MLP neurons of a small language model. Each row is named by its layer, matrix (gate and up: input weights) and neuron, and shows model dimensions 32-223. Each number is 500 + 50 x the weight over its row's rms, rounded and kept within 0 to 999. Numbers have three digits each. A neuron's up and down rows have the sign that makes its largest values positive.
After each neuron's rows, "fires on" lists the tokens most often at its 100 highest values on Wikipedia text that the model never trained on; "fires in" lists the words (lower case) most often at its 100 highest values on Wikipedia text that the model never trained on.

L5.gate410:608556458530507574453567585514501487492537507526543489459573504520473423529507480576406491461484491487406493528515503550547423540452562521552495481506542530525522539452653565481490545598437469495469492500449425535534500477486452644593514469460545485483602561563498501588405511487519507524479541509530554471471516479458473545517489534513456565574520475476529466511455519513514508473489532502519487344556525525491594497463489520522462548452443554539539544556459500532451531508477539422474466483490481480438490588549524490506475537445574432541512503386443434576512479441547512393
L5.up410:557460531489484571499513528526436468525454384470499593469570432461544469450483465566519572480622575544554550540463537543544518508537506552490548497537512557527551436508519431579504505545499519465454453576479534383572521561450460429551545550443565482488535480463509499535400537549379487460457475592569475530522395524445446523573449536528560464463487591540526445494496439544528463494515521412491462572555459465491479526599485459471420472516488482571480569508512439467501481418460457374599536485476369482467463584508554531355504514511438461549584396436432582565428491435513435486
fires on: " an", " An"
fires in: "an", "anthony"

L4.gate154:442568499533476510500473537533511475534500502455696551452543492436525523483531407427420488446518460523560448523536525497506498540501498569395544409525553543550522523459526546403546504454459379482469575513528516373508537604532453549402535452528551472515573482488465499539488414472447540507423567495518539596483435580496545480536389467586505520522549483513482569512507520515545463574481461544521490463632471476390485419481548491474467522497535480561589455479497499564491539449383494490642481461482484455493529512544582518493492524470534466521424464423441517518467535535609490508
L4.up154:469486510535456526505400560521478492519534508523500517496589497503492330441542496531471453477583492524486528501437481536552540529518508527578483441456666460496568528533574529494561552516471552594465545461403481528500543621439551513555548466419517523567531439557470511523371543481480482591531468491455512503512470551475513486499506494604378491461503560442452476531516494509535488557538467492459519665528615548488504496459566479534580525426410481561456436542436470399507468503517507512490503445473431510546510497484519552456549501527541521488522495498379501522456523523530464536
fires on: " an", " An", " par"
fires in: "an", "animator"

L2.gate734:591482500439532576501489490399509556549587349532424453517402493636446463434475467535501539500529453515600513436458456504461468422459600607510435562530476591478513546482434465564456452608589543399517500520583462504495477509535452566513492515467517423561463476451538467478476499521495577528536539569485453515595394436557503511485459419559449481570582512454520500574509456584516516459451566545566472546559453494522532507485490433405586432574507540559542450497504515528457501489541459483526476503496535527506488487472473502473508558507640468491491504478479470470512467454426439519
L2.up734:411485559579473558599538563544516480492457441489637448475593577506527495509496531458465482446542489532555611475477531535474538534598614535474471479427401527509571489479570419411576418404518546441545440486528530567420403465500537450523514466608474504477530396583489557459418504502490565605581540504445574516489384488527525489475519517476432546604495421469537497479492506516500523523532420499432612573501465530517559472449527461487555621484509529535513488479531468387529482474457445464518458448488517489539482459445456515552541460489513493463373504487530472520450487565615517522
fires on: " new", " early", "oviet", "ir", " late", "und"
fires in: "new", "early", "soviet", "late", "first"

L5.gate592:500404441455506504507524515503479498455463497551551443503487469375559441476480550489492485456504609543538468486486522489548507484521504561558465472491551432455506498502518437460509497544432535447516487387591491465491488469385533484558441415658524435565553530562457405408509513465616529454495583398572486469449576558424449557578442507403493528385573557464514523517560476459549517474498640476504483553461539519427498435533524468530486508478471429519553547547508432443407643559479440477441562556467523411527435502515479501590513489529527581425515499499526531481485589488502488455
L5.up592:522515520447467471617545539544498544427590485508506436423564474447533504544489419404541462515477478409527502505524478485515485592528597509481533547529494557497568457477572478450491480476502478534555494481531587551478511615514537559542511453513486488492474546466573433454441487504425505512592526493525528485427546593587466551584499445471573560502501478568448525473472581427494512498483572456476492572441537400417522425414490484524505592547458412517627425447440394428440543612521413470432544532439539443508580587492433461603420394572525432461468457468555494479491517459576433509
fires on: " served", " him", " worked", "e", "ated"
fires in: "served", "him", "worked", "lived", "speak", "moved"

L4.gate25:494495523530480498510433545482447468442468506538462494377473495460440539557547529516462426560477502448520547502466465503589507579575528510529567441559563491531452473505465458489439526410401486532506500491447499523463501490556464502456489587495407544451573431468490576406429456481423461505447509472502491568388479503491507488562488453539522509496564416607514513490429505457499434496550496453452510547438515492526486499459462483606521534613488493480562557404516538480471522464531417438484438468608503474518455422483475517470512448592578424520445456563482514530499356524417536599
L4.up25:492478508524570486489457433475544528440499400489403466584427478509459463459475529510545445439459455507504525365595515610513463498435419492485500460438498510507571515547420451465565560493541499438457512411513501545411486530423434472582488479463449489484591476545506460566375470454524439413485459575506489563535525557540527586546431530458524475562474539441454379487514442440527519410538487529460479518518449540511458534568458549552535520460500499479505407508499547449506422506529429486533510452537403415444562434510497558570567537441453464485520508596546515471429474466494487496
fires on: " House", " area", "ry", "ation", " city", "y"
fires in: "house", "area", "ministry", "corporation", "city"

L4.gate343:461458519450392471425532545528474436568541493511501503501569492492516469552461546601520453569466473544480497534469457522457521509434505584425538459535372565407454494464512558599430491538424504405614340513435591411498514586475528503584518557492509486523464441436378473504486476505495515597519549492489548484411506480406436513565551497559535559489481478506572582487488514480492392502507510484481468520561508550522479485593599428508433485479555546522552441511458469535475532503519420577577445532457575508555397472529499529515430522396530446535574527521564544554437495437593483511
L4.up343:447489514475403499521543532456544454506415619575507545448544440425516516486483394530427463509387464465522524479509530585503448508432497494480485494489569497528421414439491473485436510509487449489530465520480455504393561466527475430361447521485519491383467355394506460514548645471460499484467493502561558582439515532475473504472555551552393555543548470505446395592476457498490573396482555499485519608421399464500488478433474479547584480533523461461552547517528408513545456491542476462495423561542497502482513570477548419500556456546469428559527514615529552419460519454539518461
fires on: " not", " pol", " law", " Pol", "d", "ud"
fires in: "not", "law", "police", "lawyer", "noted"

L5.gate355:465464562535455516562491568444547451496466549622483463515614445464498489486403576533483528499463501441532582476485451542576489430561549505538518518534494447524480587501508440509465517492421440438517484620532564528572537505513424463415551458419446605527486459465518514507390529466493577435416496463509591489495519474420548505473496525492496478459470561576476555539489508579523497462426484515596536511530598457469499437511415476560532428517512525463463423462502515549463517517457509499541572556548532550485461487471525427521465588525534476466531541610507591512525537450556501578
L5.up355:516500556481481544391407511417503501487501523492524534518587496490572533456520418557558471449563529388534454573444482565509532477557554490486539447536506458504547481519568476497556415438448390531527575421537549484493569438552480579481577515510493474516544394523484497502499544440435521486604455506473607472537396532538539494392521504485543432630452417429526508525504510487438543490542614508477576504463517529510511485450558504635469456519472512494518516448402411440501461439556450470401462507476508564516593550527585550523545465490504486473530509428526573460470467494525413512
fires on: " had", " has", " was"
fires in: "had", "has", "was"

L2.gate95:566504509465535569558539513552457543380594474517503559553439557547480486539473488468520453640466511507456450500485461488559486576543376444512452524545509521390423530476546548584429566478575463480476506491456530476574488425334484466526607562447576538516495495484464446460444561660566464503480548505542469511468447458495515423404548474474517509579454577464491472548549490556560459544454537459600512442533510438441513470582535440588403526461431525417515460549482480446481567424433503458518557543521527543580527525511511451423462502573470479440580489579549556547473500593440474622
L2.up95:573466521460574522558539497522429524496556543539489468530515489444618460546582481493454492417550512471472488542539495477492560451509417595483439522453610424409561501407550489478513422527522538506410531503426476534522524480539567502399456518546385410479497484530523542480493483507456528517534550556520509540523447524443556537549542580483561427474421443510572448431386494543454570443463505458462490464452414503500517502422579494502556511555442568492467576473556452458586517476449460575425509495477563557544538564521475470541406454407487437417560472427423583378541518516568472445
fires on: " is", "in", "g", " chang", "iss", " was"
fires in: "is", "was", "degree", "changed", "linfield", "liga"

L2.gate480:414447453502436526483520551380546510516451496375522559518427421517430514514530508456552420476448494583551470514511614537495436378590497496584612456582481551489522502504496405517516516544557563452477454630425489492559531494501499507470468474478485462510443429506520551555564446505480492475431536381560463481463506435498516544559478464557439444552534514407486529483497544467436499457528468532497461589579525507432460493493467505434495459556491498541552569578488433490516547423530529486582524479492466569512557452471513470451542371504490572513525558552546405490525416537381519436
L2.up480:469550479432475574466471520465509469491426555393444567467456532503477499463502480559459473454488499615601582477569487586534388496569461512474516511541499449511429521484566533505490561506499503516520534524558523581511423535601531588513471472516389515498498518463534511391546449587488500503427508461485459583455504505560494501500446478504465499503566481465514480506498557544549480492373470547551461582411452519442475442394513441531469470551502538495488548534432487461460507421510428567500517553411514475583553472502515460462516487504604496391391487448515489429582439501468469445
fires on: " the", "y", "tain", "ight", "a"
fires in: "the", "certain", "enemy", "eight", "of", "sea"

L4.gate7:460482403612512426568532581490415565516537588577545491425474398369566564451566545626598542611470543465439554549490452527424453550472463500459486526475493465583605434493563431583455441582458539519464523440517577532559538564427557505439479485504449475520545440504523465421425478583554538537443531532455505531409558477376520481524475466566476516526508580538528498489499487430492528526551501494498500551560547531529473481468442521551531553467538458463482456427493508511464496509535504584518535445468448445482495564514474498551390439448463401499458508502524558529530532490541463518
L4.up7:508494459457458419557522519449517507457546521384413526433536565475462498494469520567419502498473441572464471524441498491502529507513528571585492456384561534538429544437482455410520553445522434563458522458481492421483569428496508530413500494474472550474455617426458494350548377449562532490485517550538549534502421476496506394428507521480506573424557515599493444547427491456557505438490491506557562537520508487404480510462458534514443515529397461515647528547524526434507526509503493514467482506500532433511520550530441410439545567429571468540358420543461460516467488499477590499
fires on: "man", " served", " worked", " business", " work", " professional"
fires in: "chairman", "served", "worked", "business", "working", "professional"

L4.gate854:433517580488499579446481530576462442497505468490484518431467512564357502482486527537498536486466530606585558477507514463555432499508538490472527556451546641551487466468484511550482514507461489493503522479456441528509574456453558448490365524452573603509479528495507421596484485525598461539425546458495467406422427531676484520487524500535564539638520505537425495498455459531518475550569493450506509545536412447500464476417497589463628492412383455498552508494411461469490501470454592485443503515473488451441579452507524432524448505470442456463493518541490427513485598476537515502
L4.up854:457518483479475464492520513471493557529472509539570438515487497530348478541556511463455463583469511424535530510526396534427437458472474527576592447473463513476522445477399436489475474400467499520419548459526433490460450538447497425455472448532544534437518458439540458512440423475499481412530524421517445412477502504523533583572504475572571465548523543475403470481458508498565564537422426502462467518508516546540483482476496364527518566501400562497509473575465493444420458500490475596503500601507545489578625585543559543457500503477533484424546588438484535413457515505587580527
fires on: " up", " with", " down", " so", "p"
fires in: "with", "up", "upon", "upper", "download", "down"

L2.gate188:459502496462474471450626491482501491475472503427451536467528419470584496501401487454511435432461538592456460504565505538488550470478528562576555519450524549555457510545558565490490578493489383376624438516483510500469515568514527486392528572416461578537544516469531448497518473551419425501505524481532487554448576524500454428543557489469607502519538529412515524533455450443521411520505524515438485564488449519394443471497508635577456531534469473410534458516373485509446504475497540477486556470390509438501502510458585560421494528510570437582559492418526557421495544452480439423
L2.up188:485555471403407482489395471511522600489500522476485553465507518492587586488497518438557479486476546487458559460515494513458572454423459481533622512473514461583528433445452508521490493464409539520506535432517554502603499511537590550464403562437425590527507462526513540392524618564492519506495489527400501449487510505527532455520465495553572577500498491514462534479455474520491545546521464570491468522514482476434490465418474446610478614508544553487508508585447500606493479508525470449480397589478507538517559583493465564486420464524541497470420523377561515406526519410426529483
fires on: " the", " The", "The"
fires in: "the"

L2.gate720:469589480453491566507469515518495473534552537476551531481513524542493451522516496526516536550523536433519479516480527461561506517435441405409570503540527468500494387517408508547437534526474522567547510521469514436544636562543543573425508484479550518528506500521529589601586477509579481560462500522525569532451491420495523641543397476451505556540516452445475473476500487495440483554492529562445513432498459501530446454528434491491425580545570519550527552467502474611474549469434506387435533499562490492483601480457551402507530422497480380430545509439437512489403524473538571494
L2.up720:494579486446617507505439474504403568569446391423464471450484485558590553465406479466471524533436434513560500469596521522502486574544502505510477567526637445513556621461471549504485525603557464570469513454487546501514468497423500543528494491536461398523543470529507522479526457548455514507553409607508431491474507552445531522546516421496545612572566637513432481545509522465588465505438514531456577554555482402510561502446456550428521519455488480494556566548484500453511509489532462512425511486488446519578461513447506581519415493444500468511437490457390535421522502447506418439
fires on: " a", " an", " is", " was"
fires in: "a", "an", "is", "was"

L2.gate908:490500541537505591455563509540503452443446431555603461527499419475589468552529553524520528423517482501465539501452498575479481427553552528446462461511513494519483455474441510530492507457572517469514533487453500552481616463499406534451558465371460366481427468494525460640431490469527544565565570460526529501562539542457556490548494499474610486588526406537447453467506591452441491418467530453530519467596495503513387516555541498527417528486473447488521554555477462477555483486539407536442501468549472486496573458532492509544427502534577614422540534419423489488512602475481629648
L2.up908:516465527451493591495543533450400494484482508541590492558468465483494459556462468535459519508542550466514539459514503540494476527510590556471452463471503502463479425469455539565578463460532425449470559466526448538540539423445514469508579453461478457484394532513489450563365469495610536555425466483483496484495602580553531457439570542474579441563576397511495491557549558469480555531478565505507461431619410521528515495404480432565479559496446459515485585564465409434537491434427474486440531557543462456506492525525496538503474522542501512438500520466440496444569584394527603578
fires on: " up", " them", " down", "so", " side"
fires in: "up", "them", "down", "also", "side"